{"norm_place": "pre", "qk_norm": false, "attn_scale": 0.125, "bias": "none", "max_grad_norm": 1.0, "warmup_steps": 200, "batch_tokens": 131072, "train_tokens": 632600000, "max_steps": 4827}
MLP neurons of a small language model. Each row is named by its layer, matrix (gate and up: input weights) and neuron, and shows model dimensions 64-127. Each number is 200 + 40 x the weight over its row's rms, rounded and kept within 0 to 999. A neuron's up and down rows have the sign that makes its largest values positive.
After each neuron's rows, "fires on" lists the tokens most often at its 100 highest values on Wikipedia text that the model never trained on. A number after a token or word is its count.

L7.gate852,244,190,278,234,209,198,201,102,136,184,142,197,94,214,175,160,232,243,269,206,172,196,182,222,146,217,176,197,186,198,202,251,168,177,206,274,209,182,120,202,227,179,243,237,249,168,279,141,135,193,245,209,189,242,168,219,220,161,194,161,221,214,190,154
L7.up852,222,127,129,122,138,265,161,198,191,138,213,241,212,231,180,198,239,286,204,182,196,212,222,187,247,185,175,235,168,141,132,163,184,213,245,283,174,133,245,280,154,183,265,214,207,218,181,146,200,217,222,175,144,186,171,233,216,178,254,175,197,180,178,180
fires on: "b" 20, "str" 8, "n" 7, "h" 6, "fr" 5, "a" 5

L4.gate467,175,239,240,238,223,213,245,214,145,195,251,234,220,194,164,189,147,264,166,258,226,150,192,208,180,239,297,179,220,149,185,106,271,217,191,180,148,181,219,107,83,164,193,246,130,145,209,213,173,162,231,210,191,239,287,202,194,188,141,208,223,156,228,166
L4.up467,202,141,177,205,147,145,149,204,254,204,191,169,244,199,214,227,133,174,169,154,169,135,146,135,173,180,190,215,216,122,264,238,186,184,242,194,199,180,274,156,247,184,199,184,184,146,200,146,203,236,214,227,183,173,161,228,97,187,144,208,166,185,204,249
fires on: "| " 22, "201" 20, "202" 14, "\n" 12, "\n\n" 7, "- " 6

L5.gate925,122,259,185,210,245,192,193,113,178,208,248,156,271,162,250,221,171,115,241,198,261,169,206,207,219,135,282,211,192,231,162,180,142,177,239,202,258,263,264,112,234,227,242,200,212,248,131,191,124,161,254,228,259,134,175,148,189,209,213,186,191,211,252,186
L5.up925,253,200,201,225,165,210,274,153,198,198,196,174,305,177,191,144,178,234,147,297,276,208,152,203,182,203,180,234,232,256,225,220,251,151,209,178,148,242,184,254,167,274,179,152,221,196,288,233,232,148,190,153,198,141,163,177,214,215,184,165,147,240,193,193
fires on: "ti" 21, "identi" 13, "ali" 11, "mp" 8

L4.gate469,184,223,173,215,172,154,155,93,176,242,229,246,202,216,135,208,156,248,166,237,185,126,151,100,180,201,310,183,201,194,205,135,223,195,165,209,140,236,254,230,189,183,154,244,164,177,138,197,224,148,211,202,210,170,213,221,233,195,240,244,255,41,211,208
L4.up469,244,257,129,188,234,194,249,168,157,155,219,215,206,247,240,199,162,196,195,159,177,139,189,224,163,187,236,236,259,219,172,160,188,160,163,160,220,206,227,189,145,164,203,141,96,208,136,263,136,227,203,199,221,153,195,189,235,157,214,138,259,174,226,177
fires on: "\n" 18, "\n\n" 15, "ing " 9, "ed " 7, "Preceded " 4

L7.gate674,154,220,145,165,194,259,109,210,207,236,164,197,279,294,200,241,181,183,217,148,196,220,162,151,222,228,234,200,257,76,212,187,177,167,144,146,181,157,253,220,230,218,213,232,236,134,202,208,171,198,149,185,127,177,286,182,208,144,213,155,277,197,201,201
L7.up674,169,220,195,260,247,185,208,136,167,202,258,166,206,188,215,227,156,188,134,198,170,180,212,163,163,163,219,180,198,158,278,164,131,221,152,284,78,274,181,178,239,275,179,178,262,271,170,134,256,139,151,219,219,145,257,168,224,155,219,99,141,178,237,171
fires on: "at " 15, "rem" 14, "200" 7, "em" 7, "201" 6, "am" 6

L7.gate939,206,104,298,237,195,193,238,209,184,262,205,167,261,138,190,219,172,210,205,226,195,200,191,217,207,178,209,144,245,123,260,211,200,141,160,247,136,163,176,238,237,187,117,268,197,152,230,209,115,148,129,198,260,171,254,169,226,218,192,194,233,274,216,205
L7.up939,204,223,181,196,260,183,159,244,258,151,222,168,181,238,209,143,220,243,251,297,172,229,222,182,174,260,211,173,149,213,158,199,185,217,245,138,181,199,201,211,196,218,219,187,195,229,244,209,211,286,226,217,130,228,170,222,192,224,225,213,183,205,187,220
fires on: "5" 19, "7" 15, "0" 14, "4" 10, "6" 9, "19" 7

L7.gate146,200,176,241,180,198,100,240,193,182,238,205,246,217,208,205,229,210,200,174,134,166,226,145,181,282,224,234,196,232,153,163,227,267,223,128,231,208,234,185,203,216,196,270,148,227,180,168,274,202,175,193,234,197,296,215,233,217,131,159,247,174,174,192,208
L7.up146,172,67,160,174,177,266,176,260,195,255,197,182,218,189,215,166,209,256,189,157,208,267,116,233,282,218,256,297,223,144,191,268,92,250,218,230,281,172,282,171,210,201,164,195,130,198,163,224,226,165,248,188,103,199,227,223,111,205,194,257,236,181,232,226
fires on: "\n" 46, "\n\n" 19, "k " 4, "of " 4

L7.gate344,219,249,256,141,233,193,147,160,236,224,200,190,207,193,198,226,170,128,252,126,229,220,217,150,227,261,130,236,178,219,236,142,171,215,164,191,237,207,174,216,137,194,245,135,170,179,181,222,197,209,165,236,148,254,213,172,244,225,205,252,143,170,197,253
L7.up344,171,161,217,182,167,224,220,207,138,154,209,196,186,222,205,252,179,178,156,183,154,160,283,179,228,221,228,185,172,164,188,182,213,259,244,265,118,217,193,273,172,227,210,254,160,162,135,209,159,225,199,202,223,180,239,182,127,202,206,197,142,231,203,244
fires on: "cr" 32, "Fl" 7, "fl" 6, "Cr" 5, "am" 5

L4.gate175,213,130,143,147,189,172,155,202,229,241,175,285,233,220,161,178,278,231,182,197,251,180,221,170,219,144,286,207,200,163,128,181,134,213,212,226,118,167,236,191,242,206,256,156,239,231,178,168,297,171,160,189,139,145,165,203,160,219,168,168,195,176,242,162
L4.up175,208,136,186,186,245,239,197,230,233,182,233,310,168,233,150,171,205,146,206,225,236,176,208,208,151,137,173,226,260,197,215,202,175,219,190,148,193,214,172,222,163,284,255,175,197,150,161,166,310,233,91,200,171,247,170,195,179,191,207,152,174,273,194,146
fires on: ":" 39, "-" 28, "." 15, "0" 5

L5.gate336,218,205,156,318,188,207,238,111,176,182,83,230,121,242,226,232,237,157,188,210,218,125,241,195,119,243,199,191,204,196,221,218,229,236,239,220,161,207,194,209,256,305,147,219,245,201,195,185,185,203,196,193,209,192,133,180,169,222,224,163,68,157,232,223
L5.up336,166,223,143,120,154,161,174,198,221,271,173,192,109,171,93,169,261,163,140,196,211,218,211,152,212,228,229,203,199,133,122,292,160,195,201,208,163,216,223,271,209,208,177,209,191,158,177,235,109,184,200,168,158,168,203,246,175,142,222,210,223,187,225,207
fires on: "b" 26, "n" 22, "a" 19, "ob" 5